Weights of a small GPT-style language model, trained from scratch on English Wikipedia.
Size: 8 heads of 64 (1 for keys and values), vocabulary 8192.
Architecture: RMSNorm before each block, rotary positions, no biases in attention or MLP.
Training: a variant of Muon for these matrices, 365M tokens.
MLP neurons of a small language model. Each row is named by its layer, matrix (gate and up: input weights) and neuron, and shows model dimensions 0-169. Each number is 500 + 50 x the weight over its row's rms, rounded and kept within 0 to 999. Numbers have three digits each. A neuron's up and down rows have the sign that makes its largest values positive.
A block is one neuron, or neurons of one layer that tend to fire together. Before each block is what it responds to, as a language model described it from the Wikipedia text at the highest values.

Description: The word in, mostly as a preposition after a comma or clause break (in which, in 1981), also the in- prefix (inadequate, initiative).
L7.gate255:483456492536503473457545471486544518512453569509483489454497556447506511504431468542490497566523528534503536526542497517549441532474548477474459373523457538535493449443482519354510477514505494486482543528529476527515432517458439502448610438494605478493476503467524519537451528516472470486522517528424475514503488418544478533442536597526503519609450541503533525418475528493409566490416485534515442544563506418480499519563517511513534539475421432472466549504524494499518475579529525576523414475498432385480508558
L7.up255:538455507583482496456491540428514511611485451486470396497462579468507545498483415543465553481508485539569485529498639460529510517456465562497545436479469562500445503522517517483420461538457455408496458513538496454560528443487509532542599497508522503562492488567481483391616495465499498577526471424479465544559517541603573493528451492446539462642480407490530523511423486510487502494553585494428462487473505498460490560530528393423553493567480388520524543496505547480509423468448491484497521535498512488508539505
L7.gate391:564511536418513536494500548411576610457456460533537539570484464518475538546452469487575443509490470458479572530528497497385505435569509472564383467595436523483524450448591609509524567398475549436413599545404509508470404448436488488529465480490546545495531520479473427466473558530517501472532467562457497468518485526482525484433541435535434457442541419569549483510455473575544575486562597477521527576517483565481484481564558464436469497482465483485555440540474493442501503487487547497473513472527459504457495522
L7.up391:483526542530447485506407553559502552644496508526519481527474466424388556572481413489606455518471602431597463521546484516401517454552494575497557461529478600529463456515450543421572437417477410511452515500471486443539520546456484515471455466431607458484539536477467486558516458572550440557518429564530611557515512419519573558488445486528525342580639495553577484576462509508526527470453510559516579424462482582372473526520520456461493497533509474580505516540478518481449435443515512441609512406547508678445532407
L7.gate618:577463449475461477457537448539507471519392526537469490506500450575494545540565432467525459664437586450542461526575458558481548551520515488493500456550476520516421490539442426444595529424518548462524398535431542513555487428403438533517434565542605423428494455490518586534498537487557426494533492488518557501511566409559407515480477492552539525512600398557480528484517577448624604434515456557528549503512487530414467436482388502545432453416513387464464470557529489533525489518423537529559509470468538589480505480
L7.up618:509501489453432520507512550505446499431578527488453541594535557478433448463511523477450427493539511528496502552481575512485479446466511552566438495517428478519470477523549514448437518566542487507505534457482492594494470558523395443448468414541598494552431561502422383566518516520495460468521540387395483503472380519525549490566539374497556482603485410512435538417447401471512525495539463449591435505492421447451510462518472531584461578459432449440485456487548568522535460461568499588496563427506452532502504462
L7.gate725:488503459538544498526422486399361603437481454556505426474390511490541537529536478544450493479484495477507387487379511506465581516527494519503438516520437608565536491508459527475488513542536490502501505448537455453474400462519470478481525474503545518498494484491538511559519406542470460498463441492455488503422425384499571423457557520479469537461505550516448489480484517563522556436530615484443512518617434425430471538491532453576478523501486560504498599458484474405546569519432490503462563430432607494507537508
L7.up725:328500583552534550404539531574523506523502506469502409495513484479534516450425523488521431572493507455456490524537503455525529498557494499539546486429470579493464541539490481471438563416484532522506518550555468466513614478419514574525454447416625539328495470503626483473573495503598496657500461513440501467533524431481550538506436462471469486533547566507544503454525430487482488502540446429506534480494448479482531398457485429510486443501450416511552493488556493578497438505399623533567479459486579504545508482
L7.gate843:532493586604478503561525437531446502518485516522489483477501557532536484462445542500595476467571507536599444508530540548481551485476390554657473458568358484447517532472441541540561463561459566548515503556477556463508511484433529509519448485534482442463390524495420439480478423454514504523584520450542427561483468398455529587462479539520466498431491445567473474446492418545492497391450507532491423459534489580355505508488575538473492521516510445425543474533441529488522478504520576507510539481509513522450549426
L7.up843:482435506583466544525521531521548518580482527486479577481533493521599407483472550519508388495527453444502485436626585414477445435558525519530504487506469588418459488458423584550492602514463547473481536461491539384621571558518428471570421559453598520409483548525517430510549356490425446609459621536548483488497556484584495524512444444503424432457397464426465506515524443575508512533398512524471493419463485527511455486417521487547515459520462523454451454469588539471535559477543480412519531491518461533506486421
L7.gate903:373544590469575503442615448498474535443417466450399529407475512547433538553485534542480497484551579431499500396484470427492482524541494525446381359553434569476476556603581573522491487462492451540529497542411513559496509541472560495402474461475469421494435532371521469535541536598538490600492513509487542536512516435483393570463534485535505449438463451602457483428432478532492536493395479508537480510504523474534527611529580498531532558438464504419525498535519504467526487513502459492622515436526434421559557477
L7.up903:469482542424513533437567537478428492463485544503571461426496546484525486549567559420428513510485473480520496467419520478450554507494401556541555451458439478408548402486503534512471439489515441568403588505450543608515460498535536579410432536504581456516473499477424489538502598463597639588510510473499471462472444444509545495547462568513614543515447503562434530629491448507486456433549560453453533466516470502487561524497478527497527574480449488475543529516512469526540599446514444537443522447442582538524508483
L7.gate1142:503488517541482470552544577488511429431456563544578523566494579487576530598465480409515513462459579424513469512433491606494547504574600529456419459564522464514465527599521496461551534542502516532431480506502560482590527486375506573501515568480542528483539662522516470439536483525532490570488477449433478463483479570470472456523477562468470519460435546429514413526550443530502510550507547489422476408449523433546531557422490475506386491414472527476491481400533595566402443510504484460500509502516444580549544628
L7.up1142:354489586491550464474437455519382449545540526504542533505464470433403571504476499506388487416525467469537410499565492538482459443519509531486546550435425459517411490471512600465614479531499429492518488538501456405436490488534452431532458583527399467451487457518529515452493542573534452473503528548546516459482497544569419573396464455492476545445470455452475516425494418517512483410493588528444423407382501487492503536471429490450511485472576497548545483531547545531478552470450500497547514506567468478468455478
L7.gate1272:543558519538512487580415511524464515491455485574461504445516480470550486525465483551534448472418490531562515367575525482487497392468477435464493435498438472471490547510352475484507561482626491523512515454538500489543530532538517522506448509465480515532551521484616579528436483548418473478479576419556495592538448456443516564492418476498479458562478515510487379507496542452549540477536507507476407440538513544578517462529496439527536550470419453489434486550522475428546536409583490484534545456521601534525490426
L7.up1272:530474504471538514460568459495429511520515504544571480538477417453551528538463513516548450476521618474485487546449608615505507434556555488501499488453462494530516424553531538575551487414558436409395476584479468522539472521479479505451479488534471476465534461440477511507470559575455489530521532508535548512438531361519566507448486430483442501601438467572380453545431475665523461509454441422411527398483630488457532581419578456451565471500498525403495536497541513484480501463491444556555521543547385528461534454

Description: Fires mostly on the dollar sign opening a money amount in prose or tables, like $30 million, $2.3 million, $28 million; weaker on scattered word fragments (ve, top).
L2.gate106:483519538523465469436483450569474579510490569510459489472427508514503496426572405505518520461456518460445559483516555499534373563572506485437582478400431498584551513462524576450534517594547518478498526514562464545469386464514515481551504488494532544503570597587492577453480600520492452558507486339564482548464525576467449534534554518519505451488558479512473450479544440509437607500513631491563506466531579497435435491508533479513498572547442551540513471506462481503492531505538427510411488491472540666511484485
L2.up106:587483525547504488455414466439498547483534517528454395452549471540474533512550505571447468494483564384488560468536436632505482502605493556473545544480444452471542428423454443551506501640480500448463417555497481517484457548548498565474527392441557432494568490479441452500463648538571410627487549417458504521499539517552496478529456596431436540443506560504546507553521463441432521454452573538542480478503454423499494489515552466544461526531477548537518478513478353500513601626437544453468554487401497553518469434
L2.gate1279:495559552603569497483517491501545494450487480473541569511534447506490477524430478543500613448490460501483496501455548483495519469469535439504478459599522514540381502407569514565509417595443527552485496494482480489513464436461523441485444536479505388533501558521465469551502457558504500572362531563485486535543547478526505566534472532465497517480482524418504574520523487432509528589505536530468609506493552553516541460514493404511533423506446571461490465649523486569461499503436455494513446603496460385461427524
L2.up1279:508490514436460506497546528433455474580505500548494607535496622593504489454565527488538551654490398488453568450515481533508512468491474478424565510500473481457538510546493498557461495533483400441478574524469409468369599468484515496609613529447490546529475574535485520494514418502492408480601524417485553536584586515460549446482424541388500579519479580492499452510471499452507439535525534477527445470590400382524544486555550475540486534527463536525498516502544450547459492472479501524507594527427501585532425477

Description: Tokens just before a numeric amount, mostly the dollar sign or leading digits in money figures (grossing $13.6 million, embezzling $2.3 million), plus weaker cases of to/of/for leading into a quantity or verb.
L7.gate312:454536501520497442400509548454544441452530477478455567467526491458539534510573649489553411498523474580467553481472486463620536523435542484400549541479501559524497444545538453516483522440483544496570467551446512444472436484594526470422502456534486448477538428498419545477493452532497466547445394441457531484528443491458459463521525467522486562497482502502532505523394539434483493472554538492519523489578530434499538462474332497540497622429483476502476554580589418545536421541434568471480381542527446524507478551
L7.up312:474450548596425449464567552528574482499520521492551587508468463434430546553446524469544546485500568375530452459495476520403387506484484454391432557471439467548493531437515550580476490543497482574411561583462529458550493466529528500488437545520541486502477573445503587512573494414486498412523408496463505519442567512509567477454466502478524452417434502498416467446461476432398309420622380550544490466481531464475488543421457502511449485520487509448507482514553503528514418546486481509473464607505471548539513578
L7.gate394:523446584512472497482579549427517522571437552592456490518550483497560566451489534388508524568500471500426458551527538448456469457435533506486511585498485546453492531416489518492472495530495449560420522492464557469535471414551509463485596509452572529532437444502497562568477518383468527568469468511539532458466537495511552504533551449527473519547545497511519457523376577513523492497522576486518512515484407468538402576465475527533468387390534431487504542496444495489525473510582551530513569423571399499410495508
L7.up394:491592488550401351546537565505563357450518463608586544542652518410598553457428607429469539499594533514462556506476484539450433520438530443527468578406462544470425523499529483525478483514547492508506546509451491589614528526558521434448512505402515499583429574506510511534475403435514444501504521559510526528451499444423497527493570451513588509443546484515525484470500435543433477482506500511502511467496604554481552519488509473522648520551452527528535503574443541516516618483486606584546447484452496479438535547
L7.gate458:553570622431494428554409513537403527522591525433470396520529531499523453432416464507589584532483526499429448619429517574553499515495499445535595513514476429476526526472506515519449569497497508482499520534523551515424439435520567478473450534532536515547461565558537506507575487483437522514471490526561545523401598457407535448456562533563505457588495513481465424512514421564430477548499473513536409501450509511504595438515513517503534521486541466546505527536527539530525439537509499470558536467551504485587492484
L7.up458:437571514472548435552549426465458461547533411459593418513548446574502497500391509485412600479534496469537447644495547485468437490487552452472471522555391542447478489503469424459545479456484555532528542421505461479545470531407424450487477458475480451531486517545519498547545483532466483455462436526555497474497565543487494493483411475620416492552527494507380454498394446432532518514526470498512568506614550498439586477630450454488446550517542454543482510499471472615511463554539515474412524486481433577488553486
L7.gate678:513539539508492543570501391551530522451474530579470451542497472503478554463489515446415520538550472513564467499464594500542558553468471510513470530407517473455522530536478499506572497464521436489385501518466451577524432508454475549518484476531387476509487487501497533525456478473506458523499569488500504516470518442518505593467562410580541431478475462555485498486450513411522408528541559459570513431563446479519521549470582503504516499474616476447479421533549480502483547525564553514548412473492518488546468532
L7.up678:533494505480528502457423445540365412440596598601519466489540519536522528437475461582370464557527498493469486463470586469519569574503472559481451508484492543488515550482519518360539503492549456609472489467513438486434477550489469533480454471510451458526521564564488498489419507522526552535542438536503471544532426497497511524478495475481504437343539469463472509512488485424465481581536544450550512430531547491446447546429569476546524544462494464506478498490559568559480481451529564556488417406498511536427499531
L7.gate916:467464518390461443447516540434529476499476483495527544564589490483613513479482480446428459506545553527500535526485377503454486477424565520456519465460494384475445432541504504441496502509477556581472461487476485529472509578463554519521401598505560495432458440424402553492495541491552525519467520502460473629438511654463471455474375558462482538427531483493495547489478535504455475437479556492425486465577499491452486549517408447496578475514570509497518505449524437535470489497498449566450472538485498419457442494
L7.up916:538541486546497466464510573477485535521516475497428511443489580564507467530455477413512588526627497416451451467528456455544545475515499444505473548542436594444494506460483529495542506472515470463590543421460445478535464393430484462529515504541373364517485443491588483536525460432531497542479513389466538495497499550429572578511545456451501536537471508562537428445497571570506518470453516534605514443527508509566455443523564551498523577523550513467500384619535541452618492504559538494531552498480512583492478533
L7.gate920:461448481533497490532565511479532495498573447534505535547513509496455544452504593476508417552556505478453480496664393453527566536397477577555580548404429595506510435459465522496571472465476476597471431522437467535433469442464476486538490636504444423532435377484469654472572516605525457560588496479536354530437505481573497510422515575446402541529501424472533647578411429350431458541522563578456487515462475453553483539501469476529491524494544451522588586517468440415507541536514531395443469476464534562510476497
L7.up920:537529515498535498534619419487575486468455472506481535574456528475483414474535595513556451526529543485480494644618546435432522481400522524493527736501477564485565467548473508498575522533505436510491414565358498500431458482440533472446547534482582479529510495508461548554474610497452508561514492459499401487473424393367512538523503555505526496526529484539464625549562453486439512414556477543429594482548551528566500546544553515521509514536610525435591546506417443492538506553475518493438484430508522475473497540
L7.gate1170:521512637558486582383530447501401475548461423533537529603501510555455421546526441494501530533481459381526459498562482502522570463455520423471514491543450399509482495584420542473566491488619445498514495540516524567465545551433515473492476482496479469465554523452362501508579538553592433578517417363545509494406526445506522528544422491507483536512442507472485548438493580532498417471580489480481511496537547532488458468502529373503467521481517413544543472571577488511516455473502533486438505464511540495501490409
L7.up1170:556498520586557486406521557496502442499496453508531582595573457547456501462418507528503535522571525469536411529595530512482491515444619407473481444515478486416515456444544423464524548457512498542527553453481499540491505521507528478569479562556477453527510375438502510411428494459530501512397507476524414505492522546497499474457473485416491437557562499580559540488586547631567540475495430481531572476517553542489491463377516512462492516604475462516565549576456517523431536551451440546460488500450529533422460372
L7.gate1255:514479417454401486525461520562516421436589510531513419483588542561531473542564581569523439511532464426445411417568493478556469549482578465479505524503431530507539420500400490418540450473457494649431518438469486489513462568517469528493429481579589512554441412539517521440429511483508433551417488498473472454460519514502477481504535502427551518525491522472493590452479535491592426486493416589556540511562512520503498503629608523514458529484487500569526513526473526522407653529511483505529428504484491538474439492
L7.up1255:430425557500495464511545552500438507456532494478555549490488550486455505523488485486411520506493413427490544484525477418534487492526603509558515566537431507515486524570484540493460502410522513499539502528472422527481462491473588547557497471481523572509529473552475496503543494566516517494465438445466582519443519580518512501503456480502649486485478490529511542443448493538549548521503538512507444536546499503548529501518423503593411546503497445328511474427417428533525641517541561482448472449544551542510519426

Description: Fires on the first word of a new sentence or paragraph, mostly prepositions like In, At, On, After. It also fires on the colon after infobox field names such as Country: or Network:.
L2.gate389:501548561439455587551443472545525545476474515504545553443482558556582517472492429485392535513508475586436518553578523479485536506517492484409450488438475533498449476402646536496564544560525465622557402464515448488514465461490562569484483488536519355521445553449476609518468497531450509556592536471522484564473630470499509532629516514550462387470424494535518548519421550548543427492434437448460500502496391543489515536501494600487474537530449497559533478460495528458527555432540516477493505485502500542505550535
L2.up389:472510472557566503517632498536520476424500478507630335471506526476494557474584498484461527440632410462485493558441476498551428529517549515487437512465505467457522463497482494549479494435552457534630634649530462522473507504417506444544546492510594478529490558567548523483500527454588517467505526542511519501548571453553535469490527587436590518511550390461551478491516493414517555522503478521553440514460544518472501485481515457602430462547483454494466494523519516510509574506465390467520455420483474510538467641
L2.gate1334:603593484470558554538555496543491525459567579495574403498426497458453545485574478519482462518463486478475464500454544444485501499533538506441487577519493420553440488500490525505437561467526523580521503510590494490502429481395511440561620400507495454438538581426555514425516566459545486485508502516550453447515483488520517608488449548476457548529623554419502546513454484549465470461551428422497527447452507525503509509527494440502503504447454463489551514530445435416451608456477546513445456351488550527518486528
L2.up1334:436634441473469503587637525550583584504572515493581451487472564521492534568485540471494544569484408445507484491487496540485470565516540502580429572496434490559478413359532446542443494515504610521547516508525458530456443487517456493568573402465435577553485537476541452451511447540514511571506468364625479497498519524565400462522457422439528552561570466492343466537461531581472510447598445435517514459555556519541519553435539585447447482563435546477497545513557450507479453514582533479511499486544501479513542553

Description: Prepositions like in, on, from that end a biographical or historical event clause and introduce a date, e.g. signed with the club in, disbanded in, On October.
L6.gate372:535569574472455454452469482526447538570513474526354441563480537522515534542490542490540497457508516444468507449523560453516543513521477487475479439485521578493559498514465453452484528535479486519485394463474470478565482585520463525536542441518583538483504548524503437551486500473494549561591453510531483617411505475575528602520507540593520502501527450457469546606535540503562523594507473496518515475481541443541511531470522507512443510569492449548471545583415609406487476570518561481499377551614511624451493526
L6.up372:587532536516545502411518528451555512460513445531437502520459506579558466447468518484466448537581421590467487465388528473475420475537494520496462464531451566559500441487487590440483519609551504519507519470530443433467468544467523552483405616453401594516500501455522611462484470519503413553433481515398506515552440372513521532526462584591502503512496518584516469481348525474469473440488483518550498450534475522423400483504473435486525464537438527507569601407582513531443569411525552396487517480485516538500548400
L6.gate472:590566527498532462457582453539474383484460524530505471427516492364475557517531357404497506522449546567533500533498533532481443449508481494527370380590486426507508511468478514445549564483512528433508561442509532492429538442496459561459443557487540562475475507398507508495567553494534544486507522463407438462449555524470507461538540488432512538570534372463512544589354435580504414460480544502527418484419505638475502467556495477428512539409391559556563511445465501516518472513517547503446366557524515588443486515
L6.up472:542563483511379460439612494477463440466415409477518521600581567490503443424541519510444537475480453504502490490534458461431493489404635474510472454480459475479418510513521457400535537502523560512507482485527532542513531558587570497531452601516575483448488476483551448546482538508419548472642550452523512557509439512495561482373453489549372494553430502549505507416485505563587497491492528458512514494563594501578465455466460436581489633514467544569539511450636525523484458400479432527442527510554449573439564461
L6.gate949:465552519641502541532549459527446499472560508481362488522544484481577492461463483531542503549510521534512452527468424418591559437459439482601396460464551512485496529342515445511528519521520505485517507515515551529579518457472478504494559487541511448507537578587516561505453529448443444600510525552544490544537491434474495413498541418495536465477477463505493530586470478496453494406497506500547478508501540496511577539584518545492515483529474537468552515469479545436480525437526514521490496549571505394525472597
L6.up949:508538491526516538480494448503453463511476501538429546431495515474427567482490549553510552461454511520525496434453401385475457497483510425607493425516531467563466386479467489435501538560515501488589431525427552510608532417484544594512500479527583460435586504461427568481469484464451500596528539488457561493550463547508498534552427520550497521517633498491459559448487463488522434510478580495457479480446571514555491480483509476516561530527515474532513474431590545456506517528438656522430513381527481625413436531
L6.gate1050:479554529496425513402549582436523417523450414511525509554472457416499609575464492455533529420552470474519452519457513516506522584558479506518471406617517505505538535501483422411405456536495385464596631414537558515556459436556498537533483549467526494520567506475466561381432484486532523404595525522473463501474428508461540588501499443533508474451595433518470482487543336500585561526462563602499525435519515500564470481521483410471450570402335497454518519543487474459441484437445453474419384509537560541460504548
L6.up1050:469513468468501464535522488451518433492445543501439483513430580516484523363454487566503547512440546525531456458517387472532464456529484564518581527472426604470553479551505408576439520495530506476496473479491503476465506420620533610536534412443490480492615569591489547496424437511550534450619402486447443455544416512477626534418479530501487460517450462473547607545457454559506508452472367473516572609538569482494449533476470503470412535527465478529494627465482493590421504421578490447510507512534481489549461498

Description: Numerals that begin a quantity or measurement, usually after a, the, $ or a parenthesis, as in a 55 kDa, up to 30 m, $35 million.
L6.gate53:531499497520403500439501604506434478622551487529496515483504511498491548491446399558455467494531405458480423506504510451527527534510479523449492450491489480530539461467497443437491512483453535492485455539504540535437539490495392551572522540393431507454457520542490485520558553446479473547607443478478485583571456446559555539551432526555474556487506573521485440492519458533533520564466444513461539498504485429489505554548510529514524493613414428393572504454541475530494506504418523429461493543524521485501491577
L6.up53:580353433541522530554541484407563568486460548479409492416507474461469579497476531490470517451507480304443514589583508482473479480450502459492463479460547434462537576539520450577529534447430527438449586641513522497488520483486569457513477586495497539526483377493484521487600448591494452520449477536456466527441433503421488603446466482534470453489443466395505469530486567371397526552540410493428468527511566511520446500535503470499509440595528482372483469522513491579526454497522538595551424388537513482530484504
L6.gate108:513526561513469461535486579432462549551533429569536507512482449525544538575537434429587573479459514402543500595524582509545382607521573498546455564459504422603519537545462513458560506531428473498548467487518475492531510531455529441498540440426492538434526481485445585572473532434580509533580533420548526509506492531597449539479480543473469447522566455498637421488467495456452549449472464505498512579391513452455621562558439484472587465443539484559527514502433490600494522466571483562435521491545463555464523469
L6.up108:445487610505561512525555516570512537515543477567569510561527388466470475476416411540539548564491491473470454366586490583532412474492540506491543604510455432484437551507525521481503502455484544507448424484481410520500464461468533508518483553507470580507528624465490453525504481602612601624448504462596470508518600462547532527428477461553486528488491494420477380550533502468486486475379504448541470552594487439539575492542522439498526469503548464469523528575645538590529480464490523479449446560529473447491411517
L6.gate770:480515569447386481594543560456468495535552551455430518490464567551524525501512496473454487499577553420467493543483511540522509510526501499514523483618472404498501510595452474520533552514336523502567510433485449445519538589485612506461527414460420520412467496587487506498505432432469513518464542532458465439466386530508514512595517568417503477506516476514580497488518520469509588594360530489481497501485543493487481513429518554586548526460507486498540442494439504523540559527490504541469506450506510479513526436
L6.up770:498560467553496575381462532488473536642511528547369522492524513430599441502547536531555454593439519485539534483515494539547492476599541516472471455536407446579598506573415511553436500478471505574507519468547514550467621497533508449552564483430490504526560602495506514454445488498499521518387460576565516539511479486513516498518571478568528433547486521466454508564505550489480509512457515435438527519564563565530379454587537444452448524555462489483518466517563464472573495433521482540481476518505534421473489428
L6.gate882:593553490498468472451494495585560464561448451510457551471528466561516519483541502513513553508518508383492541534484419425532392511507520460482507469545486486474530590518384471482517524562500502624604533494347457422518518516504475379508517551457534425498454520540459464505567509504534492504483456536469428402490518451450523436460496612564514473455540473485472487559558485433531474468442510520461549448543581421490447565536471587455523352583516495448567435474570450540498482444475575585421491535462548476478502400
L6.up882:588488546507487498572608569408516536562472537501508636506411517516482535480506475473505499443468452486496485524630506452488523504485561498471493471552500541506577528494499484508500470455450535590541501493506482534487532549418497457483404501470501408390458450508504479509638504582487427456441401603481549533553409476503573398576484482626460542436423500518498517436630499472485550506519485496499569476450499485524566479557496631514565545525473539436579480492527480603542489573547527582609545491496577537456517534